Part of a small language model's weights: 314M tokens, 9568 steps.
MLP neurons of a small language model. Each row is named by its layer, matrix (gate and up: input weights) and neuron, and shows model dimensions 64-191. Each number is 500 + 50 x the weight over its row's rms, rounded and kept within 0 to 999. Numbers have three digits each. A neuron's up and down rows have the sign that makes its largest values positive.
Before each neuron's rows, "fires after" lists the tokens most often just before its 100 highest values on Wikipedia text that the model never trained on.

fires after: " ", "les", " sub", "s", "bu", " Ru"
L2.gate467:563532515484607421589576402471488588497466508504496587389420438485517515543461479421440560460519579539510525439450521557526490506504472527573407463540458477482494444490510569515434467574514517509495520439502446495581441478437538489527439429521472468510474522495457476460509446564519557469552416497499478484571530546571494499477500568556541452551483542366503511534525606422480506546463
L2.up467:434482479511500476462368456485530485470452583531486441426464527513440577546473521526541437421509387536439503433494534573496453522420555594581475582536415505525541417575467528507527440522511434454481630487533522451497519490476489499447486576442473514533472502462559515592489462453510459533519464519556473534481478540527497398476629535483513483618457527575528566467446483419550548529494

fires after: " as", " con", "s", "port", " de"
L5.gate357:538550495541496597539485475580424467452535422594497444457529581453436514533401457487545467477585658482510410420470499550521449502563417478408524518588488454453575527521522486493536532454544441459471530449484490575451517599540508462536531471502505550529485472524497439477523482482540503493440498462537401463489454506463548477536457498568465382476449525436556421512557514500503474503496
L5.up357:539473484478486541477517494431440571547439469542560517573513556520549439459514542456524502496467487567476537581455587497521497560541480552536468498387507498512495505552426459488462540492556547524525451497480504589523554506466510538508434499567515461475423530545557422529491451493536491461661493481504504519595623574447415517526473467472563614466513472396511577488498588558542478505482

fires after: " the", "s", "port", " The", "t", "w"
L3.gate398:545432472478486525555503473448530485481500511463487503541446513465513478514551467541560414393662627620510517517428553471451481556420418448434439576587414515440470473514623594462504561555432438574460517542545562531524507463513499459497387483476531485446544447514569468455483450510417499373550487481457500575577541590547492430410440518484517469594476527518513582480516412506459491548450
L3.up398:480545494561441460566403526548536520510422494466571416423431539462521471446506425551594465459497487497447439491499508512589574516565510504469497438525550498507635444454415500553481533486541454570514505516516593548480508557459525520480501511541564529516532560558415471496532505483551517498477495453501490525482485481527498472389416529417475536436498591503571452443509468559538440465504

fires after: " a", " A"
L9.gate64:576570468477510480499505439520494491540459541484492568507423475448415503482434486451446490577525529609488514406558566449555463467446382439479460478466404513524494512500417521482504557453530519483537438528540589510494353552449516476521482557554515492529541418582464541504537501556473522496466464469539487569514501469544467469505477524613466503495418494528560463494449416469469532503588
L9.up64:461547505459381521531486529606362474511491529466518495539590430493510572518458434427469569621429570497447550436523528505543490540460437585472496507630525541511426485455456514528569434482484424543478505480485454462438523508508484480424572439521488376492482552471443486514534528511498525388575521529395538499460437542459549511529449546548530508498503587393569439476434437497446506523523

fires after: " |", "|", " ", "==", "-", ";"
L9.gate384:562443467522526548430461442498497514413500583526463584503540442490554598492431536490599470448415462512471519497447545582505518438528481463570479515487541479528376504509502462481446503489507467531492450458340563459561439571510517520532435492473531526446637461565432640408548481474430506491574513508511524541482446420477459488422464467512554447468622445589532585490551555538533499465548
L9.up384:501527419508459454485449490449546398394462592558596469417555452506432444449455522484477467448512452581594461487518489520493470500487615547406460516569571496544452506476421513529387433484598516568567435483502507501502527515494567537534560532469531495439540459547530494466562503484508545489490501459515410529512467486403578423494453478461590537543506568424427501438526563546464428474522

fires after: "\n", "y", "hy"
L3.gate403:527564514546486644529521443469533482475468513503551546432491517481481488405504483590472476492530562439489518486487542432495469541515578570497476403444476453516508485535507505585520513468533472591447499490499495449491652544530519555536457469501559479566544529590526467439514538536434468540446520482560508538638495478366539486479548524483484436498533474547497484504575512503443480531471
L3.up403:405549447564411437490490375440444545516480529491526519452492596576536450493551436466462582554435469565473530510478463386547491433419494500434498474425469485433528447512567470490473480597498580494537549476568580519518510473525440562468542492516453477544487514522528531488508518573501419478499537474491522421423539513469530517437493558493517423400507617439491483528426548549486459526471

fires after: "s", " the", "les", " and", ":"
L3.gate497:493555474518482346476495507607585565459532410481476467475465475486439457560493520511438418430458509517420442457484528499479545489554477501554513563448466424569563452397439521509440463528564554458471483447493532495469382447495435384526462427464534457460541571534551593559492546402565553517468436502501497582455497423526495497595583526492518516589458531525480441570504447440480517537568
L3.up497:533434573432453607518463408550546425491379459504471436532484554571450551475577447520466443491482522532527535505477462564504546486516553511602486470561383428450496423481495502444436594479470453483493474486552591535401523547547330515532450486366519467498528543492491439482433551501488411509475452532497436508504537497426506532493516593589550504586505451547513432502482472530549497492509

fires after: "p", "c", "or", "n", "mp"
L5.gate36:456614537574561493509472535545554493484559436417576429439574521545496454448483524523462505518441561533480521403514546524481482415623448513474550382428493552525411503510478496573514496516600443492502424478440504487490489540441544377592503508494508549485440457476514520544465535535451414449476600492485546465521532558405536473374456506542515522451463466507514469562554475524525538536483
L5.up36:477428513455510442469391559533445438568516494507484572436585468434600487380492541539450451541445496542548580515481583574470529524526439533503422502472489454540558497513528547504537485483457479521470484493472515523558433506523461482554585557578492484497454480547591525518509369569542486425470460509522580499578489607474560472505542524382568485455449528487481415554417482504542544529443

fires after: "s", " S", "o"
L5.gate236:540578466471429488477509509481619591527548502474448504463602468449459485575520500436446481553481376620627578503453466544527404466415523403488375471457521475436489476449544482538460501495497461506536468459471408536523541536573470491457439524535504447494467483527525477520509467445510564415438509412460496457489544515533481482574484519498526507473518540587544467476475408539512437506377
L5.up236:486479576446509422540525476548512504454484547601566547498535471566530525474480582486536468557546551560504523548493454442542447588452576472491534594491488529593461438467466378452497527420555541507514454515469568565475530514402542451491525567534563524473490475609514561441536492439513449441522539459385477495503425458469621518455529475458567364514474492581522524517533554494522475552430

fires after: " C", "an", "n", " S", " is", " K"
L6.gate129:545450412460482462428412505536483539494521544517576522442435521492549556497444415501517522547509404436355473607472506453510470505555548506478421618426501472437481508430475427512493461494574561559564503425400400515559538495494496421517563500471539419427535529534435537562571415461428548440489531536510512451507463556527495543527486579502505484536497499457483497467559609484448492481482
L6.up129:545533430540476505540398456517418423407539599501510540510414566472575499470544596492504517508563510453520435507411495591537500482578551558515541564589547593493524500501482476483593454423571502513546434443449562564444517507413544499610478531552475484424552531566422450650470440474479599509473563469504472478493525449590459547470498516458531514571493551535405508529500483479510448577512

fires after: "y", "vi", "er", "ver", " a"
L3.gate62:461520492471484455511571458585492314485557548451438567504442483578453517510542549504496452505516443490478519558441487465530489546530477411559603488583366452522498523419482533480548446530477522511519515487480465519534538495517371551542511532459451514614536520516551459445544448577598540512466487517507483538510538454424519422479568451491432462553544430585464431581417407578463542461540
L3.up62:445515446401528438449536569458462526499393448499529464453483426563495504499526483504485662478414520429502496470545591525528425457581443482548491512570442448584463478570545430539452461512505504493554421486516516555434564488595439516478469462502484425542440525540533564550434588571443538460511489527338522548488458520460582474499506533429464568572525620590436460481452569552484580484453

fires after: "s", "te", "fe", "es", "ut"
L6.gate197:581479515633508498442457414577565514522555494472537492523543380407592487469415429552413468409515547480493479537537547520530518494464536457410437428526453560373531507468501469422461423449517465518569437423485555455509509510455505452516505489470599470538469562496418459511525434471510426529549473413514425531524459514553544582516497456482554494484615499561538472419470464552544479517453
L6.up197:535537462521424433515585404549469560444530535499574478451559494489503438523472463461465444554517510504595558519421535556554462519497597439482472537548485564520571608502434455523429553518497478521539602478414478441488522581515511446541457584511456561487532459509513578514521432506520567517447531555453612528463533535512455426456576426528465479567479551482585452526477635443497522428540

fires after: "B", "de", "ro", "-", "T"
L6.gate304:510579500479520533503501456398610480435522425492492484425495491453476522515449531581412500510520557442408481452562489546532454496439538524534498453514565449505507526473472445558506545515410504485436467504524538444507380572540478634439471515448588463548536563475472476518454454472443582425601511478540437387546513492514506598524502417539504580444542455580475510496499433483530494494553
L6.up304:522486396443593536513438479383483443535496444457598536511399527478476406539501492483549556422459425406497587471522536524426569559499508474467543534434544584491480487516491432457461460454451560498494598477485510543441483428423580583521464532475586484504502528445473546470561481447465564493574453466544490399576538496478493517449525391519548502496498424455561556486579531503514506526517

fires after: " pro", "cc", " Pro", " O", "|"
L6.gate280:534544580472537539426434446541443529368554506470525481473468441483502544426455477501571510506454566485520411459428481535569464509480501457473439421530515425510504544553426448437528524600449458498427449529514476446587507491542464431526431433455424613495552531500510484475472457540485411459513502556545503350508570503519498531531535500515490389438502559529439500618568577468494356532519
L6.up280:513452528503433422516418555519532560452479441575463614516554530420510454539453464491464518606470500569524503478520559486553537489591415481447507512446438550553478453362566520521572620433589507425482616538483524554540541510462558504481483544485515478536479477480496543476503493639479487469516448499532430459463560459542499470446520601512514450386536413488465509549507439478451433510499

fires after: "ce", "e", "me", "ate", "te"
L5.gate308:526462494482513546509478505469470558515470606530510423495489433591500510503468457428533483581430494465512413445496501443539425569528548517509544447538480578571495536437525562533574486575469457438480575457537556428491595510576528461429368427543433444492506539474523534437503507470430455404464555360500477506452492457490633474574559457532504443429530550416464581543574581497508518513550
L5.up308:486498495473548548457488467512549442514472522571528481411414482567419497531533496541516477488573505519506568445478509482536464580553602575454486409508459523471558539453565496526508372559575434481563401443512537589435463436473477457482462416422412488493421479477592564588422590488507528466416609444495422447573422507516552426417533485499505565455456426533452458510495499441427472404512

fires after: " ", "ig", "t"
L5.gate246:499577523532595500387523520535568554425590520517578489470559484493588622553507536508487524480490457433454437545529447547576548495474451526474523481523557504529522519488525541504576450536473481508485496423464582492564470525516486566482512524528544530482498433543525431470445527513503524500534570363533500510437502466560489554505562587530577562600523496487480412516446564568550585430469
L5.up246:482569484500507580471497491532520399533405495523512511403519540421519523509411543511372492477518438530516580571559427510486546447475471458555432527485505548555522516509596443575445526441536396476524514515430581464508506640414547461517494539463533533567474501477482447485512476534436577463535567405510427557529506512451462481469519468499513523517448559500480481505502511518607516543396

fires after: "te", "e", "fe", "ne", " ", "le"
L6.gate380:480508483537517501526419418531470536432447516553551536508526514432537520439512532522472509496421563522477559525493553496540395457451563436603467518424521493485512488591540556464502402463525480457442501494465500496402529463512545515579449505532565568418515571466430577477502528440570654526591529479467472473486502462455500503573510580580463534577500486485508468560604486573461465388590
L6.up380:422476520539492566437524458506566606520532488500558500470443413439538451498538551485402573490548481440464531481498602483521512530567555531492421416517526615519566536515485577448496398485476479495442432545543547540408460486514608514501443515464477543408494493520435609419476494453438583423550507503518537456553565435501477496587469479550486653511489475444477495513467477457525565431568

fires after: " Ch", " S", "ic", "al", "all", "S"
L3.gate106:461530538510437545466462471482494519610435484510465585560584544507469531472597451545487486463576407496591510480523498524561598460546498522542464475421440536554537540462384506539468456450512517488489482487508484554531507504485564514513465475489537573432474455384551552412568494529556502430496487529462480514514518326626512529488410530474447464461513520582464475480507513466531450499562
L3.up106:491496512378465487513508472405583493436435510512482420534543425559459535518507564564548435484470542522519504427506580477463515530508552532406503461568531480473463591525479467401497446546520466527504505465512519582501517463485567526529526462531418578486598519496510593508573505485550398555397521513458474466503544383511448499403576509476496512560483508542475566522446570532582440479465

fires after: " as", " Ma", "t", " ma", " M", "a"
L6.gate98:501530517410535555451431467559486411514460529540558549439528533477519541461505435502550419577556556446528477440523483522493459573424432419498494584536571489551494498429488489502431481461547431513540593440436473505517466532489504450483421447423527573487405544501511407443498484466503536468483499464466585563474459557548480516485577427502450486525475469457375435508378451459452459484451
L6.up98:630516489467484529452479489410442502526471466582459468388506466447505464505461502446442480442542468435464446529555420520514512451430529553460457429581460465462504527393536452601457545483492470534460599423495536516531421473475507474431544485508462560538465573402537463453484499515531486563451519491575471586504439477513495455446439537522524510421449495448447463507574523580534520409450

fires after: "y", "el", "s", " c"
L2.gate431:486534532492514558448420506541495403493487448519446467521542410461506482496458427616494439459450453652491458534442542470561478501525534532572525498451484494538530528554492500506445541499472546509408485570534451528559476456505558464548495505510473493517508527449506449557561503478434493499465417543449537503578536547552542433456477507462564471503548488457442444471431536574514610550592
L2.up431:535578552458429487468423498507532533455549493504517446585479449513467376470494531536534390474409418578441429577512501416521587538538564453503508521509533481594505482467476497584451622538520468462509536522568460514504574408445453509497463429516492532437494556477445493502509472493520539518560499477449498497452530590480541537503599452543453590478537401529467467556578494481539484517443

fires after: " co", " c", "e", " be", "ic"
L2.gate320:479453551482461445594426507500542560504617556545504455460567516459459463527503581483512536496531517534456479522472536477512492524366591533558436496520556468482541564442408503478534470359541480496476532458536432449511519576558478498492473523429481541527532525583520508497521407539553577500626464520405574396502526508424520477586533508401433538508453551461438595496524523493533508535479
L2.up320:573488389546513549549518473481525559556533556418442520539472442533519446512494469517503506568565490571499562609405447539413470422449513523652517504493543525601473537450612432531377504488484534471443383504501557491456527486511469518544564446532576534514481443472583542543485479543594511451441484435537497418495520491560444518561509574541585480468523538559493477513610492478484467481429

fires after: " ", " de", "ro", " of", "ver", "s"
L3.gate217:458492468487425527584462558473559498502489423506450561433508568529530435487479527484556513436619398512464493456552477482448458533548512422525507505532529432521475456547546515511481457552489463509460554479531481488372493493427581471474466522422530417570495448470482434498449441518432464501409509498386409536500600545508543541418443536554423444640545453477462478517588462466506551584480
L3.up217:385459527431475508489552488462490430462490496463403518502554590527538524424424424517468490533507391503462459468543523480471490443382469455351489517438454485519503544513428425552489419493567465399446507516476479602524502441536442509450452567534445411503490508528543504525435546450498438549507593528513456566547491426477568490501543524517472425517460493405523518540489536490590471489589

fires after: " Qu", " Ch", " ch", " Ho", " qu", " Hu"
L2.gate415:459556542417492581438550465532499472528438476473470438510538567490412595551468471502484599586483479436568538532409547574503505390512585494509528515484497546585543415530462468529540524569500458490502538581549516521554437536488475485493475555528457484522455489463421541500516463521529407507460482536541541441452475553625564441467449528467529576429523526526510477449403585505532493442564
L2.up415:448508466551526477497513492527460596497512500550520439473536469508483498455448584524454451459461538506496481423504537509446506545449491472545541490485545440483409462497447539529458434447454405580435488510492440362517403600496564507629438437466452474472527564478449579518517507440468566433534637430410417472508557501544446464477467609548528460552493508507510439564472489471508432473500

fires after: " pro", "ri", "c", " di", "oc", "cc"
L6.gate338:543425505493526563450520500476469563514565514502474508502446454493478623490458472427416418446457523450470466462477499576460479564397520454451447358524512438460499524553466546507497563505504477409527469540502545507451511545511468494506524444530581456579471444492539530393557517586426414465516484446431502485454510522533428432621517430530497480496563490471506523501530500532436472548428
L6.up338:449427446476481473566490618496575555538520480451485555409397489426415543487547518490453524596429474516552447533426549532518528505508526501481543453461455544442471455647485502466617535557542404474462571512566487551485536503504523568563533575541547459528494440552463474595586469557505433485491511489393480450536455541483433552454569508469462476436447503498436493505552444561508496587457

fires after: "z", "ung", "g", "t", "c"
L5.gate242:617542493521443464520396495431421536508482516480562420563549518630580480483389450543440539449445498541493574484479536532528483513492537459459496526537382496457525521520567481519514443596523552532480568505520560539574507533494466556507495462534492355472500614518519435463448518463503518527522614522466461578510555541447501555475461561440460501448470475496433426489505485484577594525580
L5.up242:457462534456484537524490464503577473534484482456559476433469550513514569527509446463481510517488542463517622508544521529508413497439421511376458457464486447493483516528453567485471523585489503481507547549419528492535467415460493490471469461520370619503505522533539557392481487537413501443512577565445588442589493501435514564481532586408543511546458512480622514643504526480511491480438

fires after: " ", " Re", " se", "f", "app"
L5.gate266:515510399521498519486488487451510467452502560525474603449417499491475475566493556444451523611482446565487546482538469515498531490422522470537504560579578448395508576431540487427594472547517464470510538514585432489500503407476461494459464460550496423503481574536485532380496536538571530557513445585467574534478437516504495479524429601458492565399540470518525471566535468528410456421579
L5.up266:386574472471610531440452446506405518546560569534592465501466548469618455479435536479511506488547458519589459519529517514459603547416541632460454502432530515596473532514470549421557507562503599433516482541534554509475479542463474478512498526516523438441456558549471455532397485486477440527544530436461436459499547586442459538429553576508426438532532434533532474486515542466475456429492

fires after: "us", "p", "ab", "c", "e", "ur"
L3.gate191:502592481525374555488446399602535482472535433477465535420539488533540528539513509509555570434559575533440534549494521526402553491485489571510517519655456447472511425390428501479405457554533471505464392491519514476498560490481526454499542486573506523469488409576502617567424467458426487480465477513580470491550477473417489488506518554439508506578466536468521490468568464501525489379449
L3.up191:525515431463527524529472469481483570601437565406614518489507467554549476574569513490562398511518505435594520601466526434500517528499518503475471484529461482558471587423530499547485548579450487504472441501479454460466614428477506516511452418592395472513451487512496440545503499580535520515511373508443533362554464554557529536552426423564560461561538477485467555579496641547482449488407

fires after: " G", " a", "A", "I", "E", " Ar"
L3.gate51:505455435480553455628466427596501461499539468440576447508596555505490536457462516482464485633589513520450537509500507462459475500417389448417446473445411593535478451515575508462411504529515558523533514469503502456515493471497516490498567522423459469529560521502442538428623517507512491563486429365411452490474419558528426488570493568491472536545508419397523527494443509524525560527565
L3.up51:532523450528510472539506420517516486524506620468504562431526521549515452469557596472513487552515530520398531524510571496557505463506515481447450536541490550493469344504524556543414541490541477381488470470463497456527578625482431394484572501453506513490488397473507562506575499465533487477462397493473522537486463564471468462517570493489482537305449538458480455555492478603548552443511

fires after: " f", " ", " F", " We", "f"
L6.gate215:452531494416550406480506426502507433452533603475519555405503493491492553561533506573464595474487490442522519486463484560437482509440453427510488500475537419504583425375398495528512460470507525567458464594448409547491482514511422436393532503514540518542459519427475507489503536516485479477428452516496495493455457481385456490394436514442533515440524521533605460567433472647486540430565
L6.up215:504587498516597494529515472485540590494471555404501523458466506555488368561502467472529449474456559512519559507533590444455530494526523461566460562544586555455510504478557592520539479519512436451494531477485544528614483565556464515398452450508516378489464502520581661498504639490457459532575538475510568477519506461496529520442562522557419480475504410464554574486611470507445528500496

fires after: "s", "ut", " S", " in", "S"
L2.gate78:502496554570545505490421495465527483479538550473544454507457528439540430567452418438484561385452497507503494449527557491534479594442491482470510531482467547489501564533517442547521439452499521578538539522466450463442494468501524555421534504500500455467457531486592439529441454566496560357589476552541525503484538528431468595595479423464447413556432513542490512492458513530537471452527
L2.up78:505545547457420514509570467491537475461586617567618582493547567508499503596466496434487545506427385478528525526602518512519513583475562485505581588489495544522568403426590556476459443557499517486461437456529493498510537476453500476541558524564488487461488518533485583487578414490482434442502570549489510443470514479478476361472433340553489539489456454445595462570496488495544542492458

fires after: " a", " one", " F", " with", "ad"
L5.gate133:551522482460486499506459480545469512492531444469471465476486518472446486482493458529521523547551534531511645511536553512508529460562558481503458445521522549525582455496419598520523470538454481558556473374486633530553516463465488513567506445389538421485457465530522605460458526453447473496505494485547500591423571466469405596531568486536456572551400454437558518480449353537496517522485
L5.up133:434482341541464493561396546545523473419526553554481591486470456481425575475559495619499512581481559500530486494468531434517574542537558549539458516435528528582429535469476530568518413566433499556538508442424447422586544385443446457540555529481611362481502524555567537483558613483452525512467521469476498534522517485497486561488479559514370479503448418458526465551480519518466564548539

fires after: "y", "hy", "ci", "ev", "and", "vi"
L3.gate353:511552525370450602479500468503526520445465463404564427467579551557493545500563552587488459548480392485416455557516576515583512518405516531516548465470588561504469518493554538544505497527551618515452497480507434523575494520506513414481535442505507581577497557529525633513440439408542455502450469423454515460570502504527470510564483546465469443483520520483517497501617648437476552526506
L3.up353:462501529517528448589571476510580428539497561582472558510452464540496476510536446457448508485512502490547411623416471487488447464463372529532480490375441507524442520480502430479548547567549588511507535541526451520526507640512501487541474394492496481551458476524544432519520526568445530554541455585466570453532484532489503539504585548446444447487537471550459451496530517548476477535387

fires after: " con", " pro", " be", "b", " sub", " co"
L6.gate341:608476636484489537537467397516514513485590530513501337520470501519560536590509544513559494511492530429515475417508565533427500472536431557513463464473576465495483482399497455495523545495496452495484462509556439513525469425542497379516507472471400509489471516506537407404455541499544506489445512512473578524460459450546423545505478483503580481508539451502533562493547546484420506396487
L6.up341:582435553451525568433434485567577433502448558483479453493530509409536386474569484481550551562544517455577533473447542450484501497473520437510482606490544467598508524475486513481537520474464537429461554449414496517460474561577524518500532498457507553530440543480514449566567440528587519456456389444460500451501533523462454510461490475516553443438381492505489474539566522397418495485459

fires after: "ur", " re", "ver", " ", "on", " Pri"
L2.gate198:490450465528347419481535518542572601527520459549443529521541472635516467491407469407521572514445475467528551487448563537522495502516519580531563563443504487466477416491566493546428452487433479514520467569536570470502530556446529550455491511438558547529460496511443455491572481669494518468414604481467488508516530533501503553470512537451473465437631509492429517468459458546451528501520
L2.up198:498509580530534436479625436460556486437516525491444547407511469630487488470489528548407621498534504499506481487530507576477581488486484514578439466464481450553470467544467539490586429550502497460501571501551558398487514403495462583527504433489522518565581551374501515401458543533575476542576567476475403452498444526445526552418474523497540447446498465508532471432424546443517587585554

fires after: "B", " Po", " Mi", "P", " Time", "T"
L5.gate453:507480461450432482446484528438576542434439478484539548505502504515446504466453513447496482487492580536563564446515482511509375596450501532517501520474494563463485444388446425493469545489524470523551502470525410443488399509398527462497554449560600464475502469563632553420447398470477474489471508451465416489551461546466451560595573412505474478467563399556572503412477524513597561509489
L5.up453:512561503506495502532444533449435498541528534519504563477520391538483459563451475520361542441533492526564493553535487501504544462459466506431505528423465401485485491477421546383448527447428526474460486490451587525446516627399474508573435520472546521526469511454584545425509494470469546577537498493522446441518488539451541508435538564415556594442548410566412538482507425549488488516537

fires after: " So", " so", "e"
L6.gate231:559470551415414532544514457492463461452557441483503556479528518484498438539505572350520439493466542423556415569469402471518550562551550483555609527495503452472437459487415469485570480458531476496500458508520564541484584447521489479560418493536473522514475498500499531466423505485453465468476485477511590441554381494473486482556562488519532522557488428465526559478498435588399452484493
L6.up231:541507548457515506546494474504443394470525470521631566594440504552499506434494447471455446625557545420508547489457538476509516629484537530572556500433502618496444609506510526394499482501466469485447409575536587410585498450457489440488577523522515512391461560449439538496425449549496562547470511555456523493529501407508487473560508459593568485478512525529524452474462524560579559450510

fires after: "ed", "ce", "e", "ic"
L3.gate416:468471519535600547474468502513480464525467532530449574616444562453570555371514516508585524483485527566547551584489444463613554527450620575503522468514529497536452520494462500576373547550484478483523459422507453449487625386524491499433440517553517521518532501524559556505469568496506488547514466479432505593553450475470535447509513504470524430402529511486489454547581526613503437469514
L3.up416:422447576516488473499535387493491479487568530485504493433446488477564481470498483493479482415479474616490519462470547479490519470559466466543482489535445584453590502569535550501603474537506435458400421475530462413402440492607474492502450485492500509476474499442546584479449562486523512442476536433476564445491570545561506429591496472538445490392522495471442435546594480546529463487448

fires after: " re", " trans", "li", " h", "our", "re"
L6.gate138:522512433435464490501519530491456456469503550502484533374486434540501495510498466566512420517486542474549512466468441599469514403505505519487565548440559540423441518480365481512464548501538446455542529577492539511505470520523464489542473519462488432592522444556477532424475528432521496462438472444516466428590452441508560431565556478474525534485548485489502536548454398558427584495403
L6.up138:522544463568550557536439467488484559539515554437529465466508465491565506454554460517609498521510441490458467432579364552580520523450583512477459466504524549487486466430568453490441549466387544477507449507485510481463438567509502542543491516452544518535448578608460487458545392600460492586549480553452526553493519580474571437490456503496489545431510501473534488621532534524515551425437

fires after: " re", " Re", "re", "b"
L6.gate451:528507507466507519522451433480566414495532552513476480484550472487578560447497479504553487605588536421581460460494534469549501489426546546478513515423434485519478535523394591487576492514373581477600460430549496509440495490510533512556586526537478531548446552571455475489491501444464529516544412438522518472512500430433584513550515511464545465432491391489562557467492465443364508386436
L6.up451:472475584447557485470472490518578473507621543504474416475457473495461614517491407525615474536557477425495492524449560514535488476540513534489456600431536619520524550506513541610555554517451494441498469502521422545577468512554519535439570485474552482522493518492479421477571551518476452582463464500488446409555442487482493552550488516473566504361381521435484505523563492475501611444430

fires after: "g", "ig", "n", "or", "ie", "bit"
L2.gate471:592515495579496486459547579493431395547533518539527526428559454473519509470449525591381606568435479567545617506472579443527521448544482530482512466487564610464443508491517476528522476509454514528454423455454485531474440594537427602462560558545556471583470401500516465597515455506467609490542487546457514489459450514543453543540510538538511531504486571487558480474469531470436508535453
L2.up471:414461465403477604445559561459481434603502540491475574440541557509513452522566554456563551549440455479544549483581492435493546468509433558485462426500495523499425585502483492518545516391448466446490443519471482487547456552533464540526508418529580478613482487532517542512541501511480464590505495537429504500530450508543479484413525585516565403442463442549432408431479399459492509523484

fires after: " re", " A", "s", " count", "re", " f"
L2.gate205:488493443416475386431436526517536524566584525537503514590501440471466527559464567529590487484519474599501472547419447527516523474472569480584532610503543574630523527469533391493586478510459446579524502451528549485574513514461445513471482474453501483436488486437430525544525556571460579393530510549543480519446643424443514497498474507514529495503573525470479467543473451516448512551516
L2.up205:516502438471545448499464510471500530569486433544455528457548467538563485537491554570547548480486457547554559485560426516432559469478506554556478567501488500558350404493440431487484573437511423486505506483399474473497494456442448519453449500610495483533468585515590473481463598461467504579466516572427504562470487480544531484452573539383492408581475420479516433592412470590493560491547

fires after: " D", " d", " a", " L", "d"
L3.gate335:488472448549547494505553499522529478509466543553533486505443579458450590454508487475570619498540453510496457381548539488453495593460509466540382535418457457485505576479461480516451503494520417483452576513475395514475504552452484461470435468501555538466508543519549540536530577503571546480497483500489504387523397477531420565539508604516461551432561562405512538456582395553446470580488
L3.up335:517448518485473463539557506442548388459574582468427541501446604471518532480513539495609426513515508473467648458581473582469494537551517482564473525544459458531571448484496469484554518464487444591453461521518469569549503473474457469490469499457564496442410501500485440597523472465513520497565503408397488474491477544462528487490498489564478507522548481426519426551474496501434552472490

fires after: " c", "A", " Ar", " C", " ", " S"
L2.gate416:516414426500481462442530576465523559450490522395558475602502457428470508437485407556514527459458416578439520435458487472470477473570512523550527520532503568413542533523511448566509534490522486529560470491557541431548485590506498559482456556585511531543444449502443469492596520471363481536535574498585517444511487542533414516485522572555545483539520526463514454448613452575518503520601
L2.up416:504516568507440457554522472532474482439407501501561409530530464454474589438659567510532562496475439538511476522629538507460544418596544492526417452466492594459531501513439517509461391471551528559481479407563576515476545502480565489499486415536512465428453497501476448466564419565517577520510522498530461565476523556542607527399475478399564514526463509534480524515538536539526477513479

fires after: " Ra", "ra", "ar", "r", " Ar"
L2.gate135:468478420522517534562552503494534513481520542458482492434459523451548467477484541499432467458458532508470553472497450555499435352489633445491509499484517450527530530450633508483558452512551482530450570474501550481544549510529485498460399478471455585399405431511414380441481435523364394523475417473551527481428530576499427475459569493477499484487560496457491579531518469462569447564476
L2.up135:468541458561496514472650545493474593561515513459463439404496518513415483438435547558502505568480465548448530432519501530405537455473543513551444542541506518508502533468590467523580410487529546471477555558457531437506470519496512491499436592465561467462512440551419424341505444565480563514548474451521496501501475513505395579498565542541485480543512421434544544467533437476539564561583

fires after: "r", "fe", "ar", "co", "ject", "li"
L3.gate245:532469467548474517457434488460529478472419458534569502461495502546496510507560599494465548530503561526426494413475510484587479431625521484419492550457549588459534485570470505544428491588444448563543496498466441452526539460527519474512499522407528464484542579541505542515456543553484576663542513480509538485495560467535417499499549459535490427510613555551554544447527487522511486453470
L3.up245:559478464552516508413548551525487530556540556530441570486509547493453495497503541434516503484561473518506473491494517539452553494395471466559503575450514496536444525529590472461481487529454416463420429470573509496498427389550552459469523605562526547425519489473481539414542453494502448486605542510449526600588535561548501461496526432518527443480469460426516519560527449492542581489578